config.toml
norm_eps = 1e-05
attn_scale = 0.147
init_std_o = 0.00389
MLP neurons of a small language model. Each row is named by its layer, matrix (down: output weights) and neuron, and shows model dimensions 352-415. Each number is 50 + 12 x the weight over its row's rms, rounded and kept within 0 to 99.
A block is one neuron, or neurons of one layer that tend to fire together. Before each block is what it responds to, as a language model described it from the Wikipedia text at the highest values.

Set-member and example markers. Words that pick out members or examples of a just-named group, such as as in such as, including, others, those, several and colon lists.
L6.down2849:40 40 50 55 38 60 53 38 31 53 43 45 34 43 29 25 62 38 58 46 48 37 46 49 53 28 63 49 34 58 54 62 57 61 47 55 51 58 42 64 54 47 35 32 39 65 54 35 42 43 45 37 70 20 46 48 69 61 52 46 51 37 34 53

Partitive "of" after quantifiers. The word "of" right after one, part, all, list or top, as in "one of the", "part of"; weaker on separators inside numbers like 3,900, 8.23.
L5.down70:32 44 50 55 56 53 62 61 52 51 27 36 46 54 43 49 59 48 57 58 50 59 25 30 63 44 56 48 51 38 48 48 30 56 33 46 65 65 29 44 65 39 60 56 41 74 71 35 48 58 63 58 27 47 57 69 56 59 42 56 47 22 42 67
L5.down611:57 76 53 62 42 35 61 37 57 44 60 64 42 19 59 46 49 40 42 55 40 52 53 66 53 52 62 31 50 47 49 77 36 55 43 51 47 52 42 59 47 53 62 38 31 35 57 49 63 52 50 59 65 42 51 53 55 51 32 52 34 51 45 58
L5.down973:36 59 50 38 52 62 42 44 56 53 45 49 52 74 71 46 57 59 32 64 92 32 63 47 69 49 58 27 53 40 81 48 32 66 31 57 37 66 66 39 58 67 41 47 26 76 69 58 67 68 51 42 55 43 57 57 34 34 67 48 48 50 47 35
L5.down1134:50 56 50 40 65 46 50 60 42 64 62 67 60 29 41 52 55 60 41 50 51 56 24 54 69 45 44 25 54 24 36 61 37 61 40 62 46 66 66 53 41 41 54 48 32 55 57 32 46 37 56 47 41 61 39 59 35 34 48 68 32 58 38 44
L5.down1244:48 57 51 57 49 49 47 44 46 36 72 52 45 48 49 36 61 47 25 32 55 60 41 57 47 44 58 38 53 62 61 44 33 51 44 48 38 53 46 51 58 71 70 50 47 29 59 79 54 51 27 50 42 52 33 47 57 51 37 56 51 53 44 68
L5.down2243:45 46 59 57 22 53 58 41 44 49 66 60 46 67 19 52 44 45 45 30 65 58 58 53 58 51 45 60 55 49 56 38 49 61 72 44 52 69 75 75 51 60 45 46 42 57 52 60 53 39 42 33 28 47 36 42 47 51 51 70 53 33 28 73
L5.down2481:33 41 66 41 50 74 38 61 29 37 59 40 49 56 46 45 55 51 54 36 54 57 56 50 61 41 69 37 51 31 36 61 62 65 71 51 47 51 51 63 48 52 55 63 31 54 48 46 42 55 35 33 37 56 32 36 65 28 48 68 63 56 75 51
L5.down2895:51 72 45 31 74 43 60 66 59 39 62 49 29 43 58 41 28 54 56 62 49 46 36 42 69 60 47 38 50 51 51 49 45 55 56 53 52 51 36 60 70 49 63 62 46 33 56 35 53 45 55 39 54 49 70 51 41 54 68 41 42 50 44 47

Second stat-table numbers. Numbers and the pipes after them in sports and statistics tables, usually the second numeric column (e.g. wins after played, goals after apps), plus score dashes like 3–0 and 1-1.
L5.down147:37 50 52 57 49 64 68 54 73 37 22 28 38 40 63 59 55 53 45 39 55 64 48 47 60 32 49 68 44 45 52 61 49 48 52 31 41 53 45 44 18 44 67 66 59 54 49 41 51 45 66 49 67 46 66 53 68 75 41 69 62 44 41 57
L5.down228:49 46 60 53 48 40 49 34 49 40 47 35 45 45 45 49 50 62 44 44 48 29 56 54 59 61 25 45 53 61 52 60 47 76 38 32 44 53 37 23 43 59 59 50 50 46 50 48 45 70 49 41 45 49 58 52 31 48 57 59 54 59 31 42
L5.down341:50 34 40 43 51 53 71 36 36 47 41 59 45 46 52 71 59 48 68 48 47 62 64 44 60 49 59 47 59 50 45 31 46 39 54 47 56 60 75 43 32 48 49 55 21 46 41 66 54 42 59 58 57 41 54 50 50 46 40 49 29 54 42 32
L5.down727:55 68 85 49 53 53 61 50 61 48 21 46 57 47 62 30 60 59 54 38 59 43 65 68 49 36 58 27 75 32 48 61 50 39 71 70 32 44 66 50 48 63 50 67 35 36 40 30 40 60 52 50 36 64 36 49 58 45 50 82 47 72 25 38
L5.down1696:34 70 52 45 40 52 34 74 54 60 53 38 50 49 50 44 49 63 47 53 70 58 34 51 63 51 40 59 42 45 48 36 59 56 43 64 61 63 64 40 63 48 47 44 71 45 36 46 44 40 53 35 31 48 46 47 50 56 64 59 54 55 69 37
L5.down2175:51 58 80 60 54 50 53 57 41 47 68 40 67 66 55 48 24 40 44 61 44 54 44 29 67 23 49 60 44 64 22 61 27 52 47 59 53 54 54 59 29 54 61 58 45 42 53 77 49 43 62 47 41 62 51 46 51 46 57 51 45 56 64 71
L5.down2667:47 64 61 52 53 46 34 52 45 35 71 43 39 54 31 66 56 38 55 49 50 68 59 61 26 72 62 34 47 46 51 50 50 54 40 54 35 61 51 41 49 52 54 32 43 52 38 57 38 78 68 49 41 68 34 44 48 58 57 48 41 45 58 50
L5.down2973:33 54 61 59 52 46 58 42 53 59 63 56 59 48 52 39 41 61 44 47 45 54 56 39 53 43 52 38 31 23 32 74 56 51 47 58 39 65 45 64 65 54 63 53 34 59 89 60 34 52 40 43 37 62 29 41 42 41 75 72 50 29 28 45

Sports standings connectors. Connecting tokens inside sports results and rankings, such as "the" in finished second in the, hyphens in first-team, and dashes in scores 41–32.
L5.down221:59 36 21 50 47 58 57 55 46 51 55 57 49 42 33 39 56 52 44 52 63 69 36 61 51 52 56 42 52 50 28 55 45 42 54 74 66 62 40 60 37 38 66 30 55 52 40 53 65 51 54 34 50 33 41 42 53 64 41 71 29 43 62 43
L5.down352:55 54 44 51 68 51 46 51 34 62 58 40 65 47 56 48 38 45 65 50 44 58 60 49 31 59 47 39 61 55 47 47 67 39 51 56 38 51 40 55 42 55 59 41 47 34 33 58 57 52 49 53 49 54 47 46 54 42 33 56 49 64 52 52
L5.down510:46 51 39 36 41 58 47 55 38 61 50 37 63 46 43 28 33 48 62 53 48 53 40 59 59 73 44 53 69 70 59 39 41 63 39 36 45 42 60 47 33 63 63 52 48 59 48 58 74 38 47 37 47 38 50 66 61 56 46 38 52 50 49 56
L5.down824:41 51 33 62 57 66 55 59 57 52 41 49 40 42 42 68 31 61 48 57 63 56 29 63 69 44 36 47 42 54 38 31 74 49 53 64 33 54 46 49 50 51 42 47 73 27 57 56 41 48 37 39 39 52 28 49 27 42 42 45 45 42 59 61
L5.down1240:57 58 24 55 40 40 50 23 58 62 45 47 62 46 53 61 59 53 68 64 83 40 57 49 53 59 42 42 38 37 47 43 67 47 53 54 70 23 66 51 46 78 50 78 50 67 51 20 59 57 58 27 45 20 39 53 38 51 59 64 33 27 36 36
L5.down1931:31 58 48 54 46 54 60 58 33 57 42 45 60 64 40 39 33 43 32 47 60 75 50 50 43 53 66 47 64 18 49 53 61 41 55 27 60 40 56 39 53 48 43 60 37 43 35 52 70 37 40 42 67 63 38 40 43 55 67 72 59 44 56 53
L5.down2763:41 61 40 62 48 38 48 49 56 52 42 48 39 45 42 52 24 47 89 72 50 64 39 78 57 55 62 47 46 47 27 57 53 71 60 45 60 30 53 54 49 57 37 52 56 56 49 37 58 70 35 52 40 40 52 52 46 64 31 63 55 65 52 69
L5.down2810:44 51 59 50 60 64 62 50 56 55 48 49 55 50 36 57 44 40 62 65 40 41 38 49 46 27 71 62 42 64 66 40 60 58 47 40 43 42 54 46 46 85 40 51 57 61 42 71 63 34 68 52 68 62 72 42 72 43 62 50 45 56 34 30

Competition and season names. Tokens inside sports league, cup, or season references (the, season-year endings, Division), e.g. promotion to the, 2018–19, F.A. Cup, Dutch League.
L6.down2513:29 58 66 58 68 60 47 58 43 48 49 53 47 53 51 48 29 52 42 44 27 50 41 45 74 44 74 46 72 40 67 39 38 56 58 54 53 59 46 60 55 46 55 30 51 49 51 60 59 39 45 35 16 22 38 39 50 50 37 66 68 58 38 37

Second piece after initial consonant. Word-piece right after a capital initial consonant letter (often G or K) in proper names, mostly foreign: G-ar-cia, K-u-wait, K-it-engela.
L5.down149:51 57 67 58 38 59 42 56 26 46 66 47 48 39 44 59 35 35 39 43 30 31 49 33 43 68 61 57 25 54 55 30 49 39 50 50 73 23 44 53 34 78 49 58 63 17 61 49 54 52 60 58 51 49 64 41 27 49 57 48 45 44 24 44
L5.down533:45 58 43 48 59 49 37 57 42 45 70 56 48 55 54 88 67 49 55 43 44 52 26 52 54 57 41 43 54 49 67 38 37 30 64 67 80 33 56 66 69 66 53 48 68 63 50 49 48 57 30 49 49 58 41 65 40 57 53 67 54 50 39 66
L5.down662:35 57 50 51 36 57 65 59 72 60 49 40 43 66 54 52 46 47 30 48 83 42 54 39 51 62 48 61 58 38 54 50 41 47 34 53 54 51 29 43 46 43 56 45 50 68 40 71 75 52 48 60 25 44 57 52 40 26 63 56 66 36 51 56
L5.down667:70 46 46 25 40 39 46 47 76 62 54 40 45 46 37 57 55 59 77 56 36 32 35 54 48 34 58 59 46 30 33 53 44 70 57 51 42 71 53 55 48 55 49 37 38 40 71 57 58 37 52 28 55 40 33 61 04 65 71 37 75 59 24 48
L5.down675:44 43 46 46 48 35 45 58 45 57 52 57 62 41 51 50 54 52 65 46 54 44 60 58 60 37 41 62 32 41 69 37 72 53 55 56 50 35 58 38 44 54 65 30 57 53 42 46 46 29 54 69 54 55 47 45 41 45 44 42 51 41 35 41
L5.down885:54 41 53 38 55 54 54 59 44 57 52 37 48 39 47 52 46 52 55 48 64 38 58 58 46 63 37 81 54 40 55 67 34 71 51 46 42 39 58 76 45 63 64 41 65 53 43 62 77 23 51 58 64 43 31 55 42 57 64 53 54 53 34 65
L5.down2088:61 45 34 40 49 58 52 52 48 64 74 61 53 39 59 53 42 52 41 24 59 39 71 67 53 69 52 60 34 47 48 54 57 64 37 47 50 34 47 57 56 60 65 61 53 47 32 52 50 32 70 46 39 47 57 49 55 59 37 74 40 50 41 46
L5.down2827:35 65 52 58 42 50 62 52 43 50 50 41 68 36 56 23 12 32 34 45 54 58 73 57 53 59 47 68 59 39 41 22 50 63 44 56 49 46 47 47 54 46 61 42 40 82 50 65 49 27 44 53 68 45 43 42 64 52 29 50 71 30 34 47

Plural noun-phrase openers. Words starting a plural noun phrase after quantity or existential cues like "one of", "four of", "there are", "many", e.g. the, good, occasional.
L7.down64:61 42 62 46 31 61 41 53 68 48 62 45 34 60 38 67 63 41 43 36 45 46 51 41 54 37 53 57 55 45 73 43 80 58 51 49 35 51 56 90 23 60 56 59 59 24 69 82 34 64 39 56 69 43 53 58 71 39 44 47 58 44 46 57
L7.down387:54 76 33 32 47 28 55 64 47 73 58 51 68 58 56 39 31 41 35 59 69 45 39 55 50 47 46 40 57 66 47 51 48 43 52 58 61 54 54 37 45 44 56 51 44 61 31 23 50 34 71 37 35 49 47 41 38 35 55 54 46 74 51 43
L7.down1757:29 64 61 73 73 51 52 50 53 61 46 53 54 39 39 31 66 75 51 74 70 69 47 62 50 42 52 38 48 25 36 68 46 47 40 53 50 53 62 26 47 51 48 36 58 28 45 48 66 28 56 63 50 72 36 51 63 49 38 40 48 67 50 47
L7.down1802:56 81 46 32 63 53 64 54 53 64 50 79 69 42 64 57 38 59 50 60 54 67 37 72 49 40 56 35 52 51 42 57 26 48 56 43 55 47 37 26 58 53 39 46 30 50 35 30 39 46 66 61 39 53 58 72 51 61 66 43 43 60 47 56
L7.down2387:39 68 46 42 52 49 48 26 45 52 40 50 51 40 51 73 54 40 39 65 46 45 60 53 42 57 55 42 62 45 44 38 40 32 70 65 51 38 52 50 50 64 61 44 54 66 37 57 63 54 35 47 33 69 50 44 50 35 69 54 33 54 58 32
L7.down2428:56 43 60 67 49 71 48 38 47 36 41 59 48 45 36 57 68 60 65 14 40 46 50 56 43 35 44 38 31 33 39 45 50 71 19 59 44 43 42 63 52 55 48 61 39 32 63 66 42 52 35 38 81 56 53 45 49 51 46 54 53 34 33 40
L7.down2522:50 65 46 47 61 67 44 54 49 52 52 55 66 54 36 51 61 50 54 33 54 56 53 59 45 62 54 44 39 22 31 66 54 57 35 65 39 63 43 68 49 69 50 67 30 23 66 47 66 46 39 43 85 52 55 40 44 46 44 31 29 37 46 31
L7.down2574:45 99 34 52 73 51 44 33 39 78 59 69 52 41 48 44 41 63 52 59 61 51 42 55 45 46 54 20 67 45 55 50 31 17 42 61 64 58 59 07 60 51 47 33 39 52 39 37 74 25 51 41 35 39 46 66 49 47 63 49 11 44 38 41

Token before a year. Token immediately preceding a year number, such as table pipes, commas, opening brackets, month names, born, in, c., in tables and lists.
L6.down1500:57 42 47 60 39 47 62 56 50 45 49 49 68 39 72 59 45 63 52 32 51 63 49 67 46 42 52 84 71 32 58 54 46 52 73 37 38 27 35 50 78 40 48 50 56 51 60 55 46 27 55 43 47 46 67 49 55 56 70 60 77 40 61 41

Mid-name connectors. Inside multi-token foreign or proper names and titles, mostly hyphens and initial periods, as in al-Quds, Stockton-on-Tees, Samuel J. Beck.
L7.down530:53 32 43 38 50 43 37 60 35 47 67 53 73 60 44 41 40 53 40 59 48 62 72 47 31 55 57 45 71 50 45 37 63 70 60 62 35 46 62 52 49 59 70 57 66 48 34 37 31 50 53 24 61 39 32 34 55 37 43 61 64 43 51 51
L7.down2004:44 38 54 41 54 46 62 49 57 56 72 45 35 53 39 50 50 43 78 52 69 52 80 44 43 52 64 42 61 64 40 80 59 63 66 63 29 53 52 49 48 32 45 31 58 22 45 51 42 58 33 58 85 57 44 61 66 61 58 47 66 48 48 47
L7.down2383:56 78 55 46 56 28 26 40 48 54 51 55 53 69 55 54 57 28 53 48 36 38 56 77 43 70 45 38 64 27 39 31 46 41 60 74 49 47 66 45 51 44 55 55 73 42 47 45 54 35 40 54 43 44 48 36 64 79 37 54 58 49 56 37
L7.down2599:54 61 56 50 68 35 37 33 48 50 45 61 60 55 42 56 69 43 67 44 58 46 61 47 60 41 41 35 54 44 53 43 49 23 60 62 44 61 45 43 46 42 44 63 52 48 45 39 38 50 37 57 38 63 30 57 74 65 48 55 38 58 74 33
L7.down2642:52 57 36 53 52 55 33 32 44 57 61 47 39 50 30 46 55 61 44 54 56 40 46 42 46 61 58 51 55 62 48 42 67 49 42 47 49 47 56 56 54 59 40 45 67 65 37 59 74 49 21 46 67 55 59 44 51 46 35 62 42 48 57 54
L7.down2679:60 65 54 40 56 46 44 59 70 40 53 52 46 49 33 51 43 53 49 50 55 49 45 56 57 67 43 52 55 58 40 50 23 41 25 48 55 50 63 42 55 36 66 42 53 49 33 70 60 61 73 35 47 63 51 29 28 47 49 44 43 52 42 47
L7.down2951:46 62 48 41 63 45 39 46 27 25 46 64 38 33 46 45 54 43 59 64 53 48 32 50 68 33 66 46 41 54 38 60 51 59 57 47 54 59 54 54 28 72 53 54 50 42 45 45 43 49 59 52 60 37 47 42 22 35 52 73 68 44 24 43
L7.down2979:55 42 62 46 35 36 51 60 56 49 68 50 71 62 59 49 49 52 47 55 34 45 64 52 76 73 44 29 40 70 54 38 42 41 60 57 44 53 70 45 61 61 48 39 59 28 52 40 67 48 64 49 41 31 54 33 41 56 63 42 48 35 35 32

Mid-name word fragments. Word pieces in the middle of split proper names, such as Chick-ama-uga, Bet-anc-ourt and Chand-igar-h, plus inner words of fixed phrases like Chief of Staff.
L6.down941:55 53 45 51 60 71 31 55 55 37 44 33 60 57 41 45 43 46 45 61 42 30 38 43 58 56 58 46 40 30 44 46 36 65 46 26 61 37 71 44 64 49 46 64 78 59 62 37 56 51 64 49 70 42 48 56 43 61 45 50 63 55 31 57

Start of foreign name-words. First word piece of a word that continues a multi-word name or foreign-language phrase, often after de, la, or Die, such as Duque de C(axias), La R(onde), Die Lin(ke).
L5.down735:51 41 56 56 54 41 45 59 65 47 46 49 55 51 64 55 54 30 61 60 54 56 73 59 42 32 63 44 40 58 49 48 52 45 68 67 56 49 35 83 46 42 46 69 41 58 32 56 37 55 35 44 57 45 63 42 63 49 65 59 56 46 41 40
L5.down916:57 76 36 58 57 59 73 63 52 75 37 43 47 43 46 47 61 51 62 53 52 53 52 74 39 38 29 61 41 46 57 49 54 48 44 73 69 50 44 57 55 35 57 38 42 28 40 71 51 37 48 65 38 69 48 64 62 62 44 58 50 40 58 31
L5.down1318:25 50 69 42 56 45 50 58 41 41 46 45 49 44 63 66 44 34 69 53 69 36 46 41 41 48 57 47 44 56 48 65 45 12 66 57 61 42 63 86 62 44 65 63 51 19 53 67 43 38 61 52 69 48 49 36 55 79 52 47 62 55 39 45
L5.down1808:38 48 41 67 63 35 48 72 52 54 45 54 61 63 39 52 51 48 56 45 58 51 74 57 47 43 39 36 53 34 45 54 59 41 68 43 76 61 52 49 63 20 60 65 43 34 49 64 31 67 27 87 54 27 37 58 50 61 54 69 60 50 62 42
L5.down2407:38 52 32 46 60 45 37 49 50 58 51 64 44 49 56 65 62 22 68 36 67 66 47 51 64 51 55 56 56 30 67 58 50 31 64 61 50 62 52 63 46 59 48 56 26 60 51 37 57 41 70 63 42 54 48 44 60 57 39 51 59 37 68 54
L5.down2650:38 59 36 56 69 28 27 57 45 49 31 66 62 61 49 64 57 45 49 42 56 46 40 51 42 60 43 41 68 53 59 46 48 39 55 55 69 47 49 26 61 38 67 52 41 57 47 66 39 55 51 64 52 59 43 44 59 59 54 57 34 57 43 66
L5.down2824:46 86 72 49 51 57 44 55 41 51 64 46 46 50 56 54 53 28 57 72 30 59 52 58 63 55 58 57 47 64 43 48 38 62 49 67 43 31 51 58 60 61 40 61 32 39 65 50 48 57 46 52 61 46 62 57 67 57 69 62 61 70 45 51
L5.down2947:47 55 55 76 63 59 42 69 35 52 60 59 36 46 58 56 38 49 37 60 56 40 51 63 54 59 41 47 66 38 50 60 40 53 58 65 58 59 34 46 50 29 50 49 57 65 44 47 49 40 65 52 42 62 59 61 61 59 50 72 53 52 53 68

Separator before a number. Separators or words right before an expected number or year in tables, lists and scores, e.g. a row-opening | before 2005, 0-0, 2013–14, in 2007.
L7.down136:48 49 42 42 62 37 51 44 47 41 56 48 43 45 49 41 58 62 73 72 73 56 72 38 68 55 60 45 63 39 52 49 66 33 37 41 26 63 46 47 51 70 56 47 63 42 60 57 65 58 39 61 59 44 72 63 58 56 46 41 36 51 60 23
L7.down418:60 80 56 54 37 44 42 63 52 56 53 45 44 36 52 62 59 39 42 40 70 46 69 46 46 62 45 50 50 58 57 35 41 69 46 58 51 36 42 46 40 50 63 54 37 55 56 61 58 43 46 62 28 66 43 61 39 43 58 76 46 42 47 59
L7.down944:46 56 52 64 48 23 60 48 58 46 69 48 37 58 70 58 53 31 26 49 31 59 51 70 55 64 60 54 49 74 50 61 51 58 46 51 52 67 49 55 56 62 32 36 66 25 65 56 73 45 60 32 37 54 52 64 48 51 34 31 47 56 56 57
L7.down1399:79 54 52 41 61 37 57 61 66 44 32 53 27 60 40 45 39 59 34 37 47 51 59 64 61 48 72 60 65 35 54 55 49 57 55 59 54 41 59 59 43 58 64 59 51 48 58 45 58 45 61 64 49 56 47 61 54 53 50 58 57 66 50 50
L7.down1410:46 39 78 38 42 56 48 54 43 38 61 52 42 38 53 46 70 53 32 58 28 54 47 56 58 54 73 38 59 67 69 41 57 66 40 45 46 51 63 57 32 44 29 56 46 25 49 45 49 55 49 66 39 38 43 52 51 35 56 58 56 42 62 53
L7.down1809:51 61 26 33 61 40 52 54 49 58 49 37 51 42 45 68 52 80 48 47 41 35 48 42 67 42 65 55 65 43 31 64 57 53 47 58 47 49 47 65 72 37 47 64 68 47 45 51 69 35 35 58 32 32 50 59 57 46 60 50 52 50 37 72
L7.down2130:43 54 32 61 48 42 35 63 46 35 62 45 59 44 26 31 48 50 55 47 34 71 38 51 63 49 43 58 44 53 49 57 59 62 44 48 41 45 49 60 39 46 34 46 64 66 48 42 73 55 51 54 41 50 51 55 36 57 51 77 45 46 63 32
L7.down2774:49 62 46 60 46 37 41 50 45 33 49 56 35 46 39 64 54 71 60 41 70 55 42 21 54 39 70 48 48 50 28 42 36 62 44 43 50 48 34 42 51 41 57 44 48 36 51 58 65 50 33 65 42 45 60 72 65 52 50 46 54 61 54 53

Mid-word vowel-consonant pieces. Short vowel-plus-consonant pieces (or, el, ar, am, od) inside rare split-up words, mostly names: Andorran, Zaporozhets, Eichendorff, Lovelock.
L7.down19:38 57 40 27 45 49 63 52 38 69 82 37 48 56 37 57 45 39 50 52 28 47 42 63 40 61 27 69 54 42 56 19 43 53 45 63 56 58 55 52 39 47 52 54 55 51 57 89 35 41 46 43 55 35 42 61 54 40 52 37 39 46 40 44
L7.down420:37 55 38 41 66 54 25 30 53 54 62 42 55 56 40 43 55 52 66 53 38 25 59 44 57 33 40 61 63 50 36 64 48 52 47 50 72 63 43 48 54 50 53 70 57 41 54 29 38 53 47 48 37 39 48 54 54 80 49 46 56 56 44 53
L7.down560:41 52 45 60 52 62 63 48 52 48 37 33 53 50 45 42 49 44 46 59 50 40 59 67 22 44 35 72 50 70 41 38 42 63 59 68 55 64 38 59 49 62 64 41 53 24 25 64 48 44 56 56 65 53 39 46 42 55 42 67 40 63 47 30
L7.down1280:47 37 49 44 52 36 56 23 47 46 27 39 44 62 34 73 57 32 44 37 51 25 61 39 86 47 45 56 40 30 42 60 42 53 33 34 44 52 56 59 60 32 48 49 46 54 43 42 44 47 43 51 22 59 41 37 60 46 71 44 46 51 44 56
L7.down1814:30 41 50 50 57 55 29 60 52 50 35 52 48 36 55 70 17 53 56 63 32 63 36 64 48 49 50 52 40 26 41 42 38 37 62 59 56 69 61 61 61 51 57 33 69 46 76 45 37 44 58 43 63 39 55 41 50 31 37 55 55 40 45 45
L7.down2193:46 29 45 54 48 21 38 38 57 46 72 37 61 47 30 49 49 42 42 65 52 34 70 41 41 66 35 51 40 54 59 49 52 51 57 60 74 66 42 44 60 74 54 49 50 70 55 39 67 47 57 36 39 32 64 34 46 58 54 37 53 63 59 55
L7.down2664:34 52 44 66 71 43 53 51 96 35 65 46 56 36 37 54 52 44 39 57 38 50 49 48 75 28 46 31 48 44 65 39 67 61 65 81 47 41 47 44 54 57 62 59 54 36 44 42 62 66 45 65 33 45 41 30 29 53 78 61 35 47 39 57
L7.down2722:46 37 44 61 46 74 60 64 62 49 39 43 49 41 21 51 53 39 17 50 71 59 50 45 31 40 45 26 66 64 52 52 65 52 58 51 56 49 56 45 47 35 52 35 55 58 64 51 33 68 42 41 45 39 52 68 52 51 52 68 51 49 67 47

Foreign-language title fragments. Word pieces and punctuation inside non-English titles, quotes and names in lists or references, e.g. German (e-iner, spre-chen), Croatian, Dutch, Italian.
L6.down187:44 41 49 79 45 29 44 35 57 51 51 46 51 57 48 48 70 53 54 47 62 55 70 38 36 48 57 44 63 41 57 53 29 72 72 67 51 42 59 36 65 53 66 69 62 42 58 65 31 47 46 71 62 35 45 37 48 81 55 56 62 56 69 47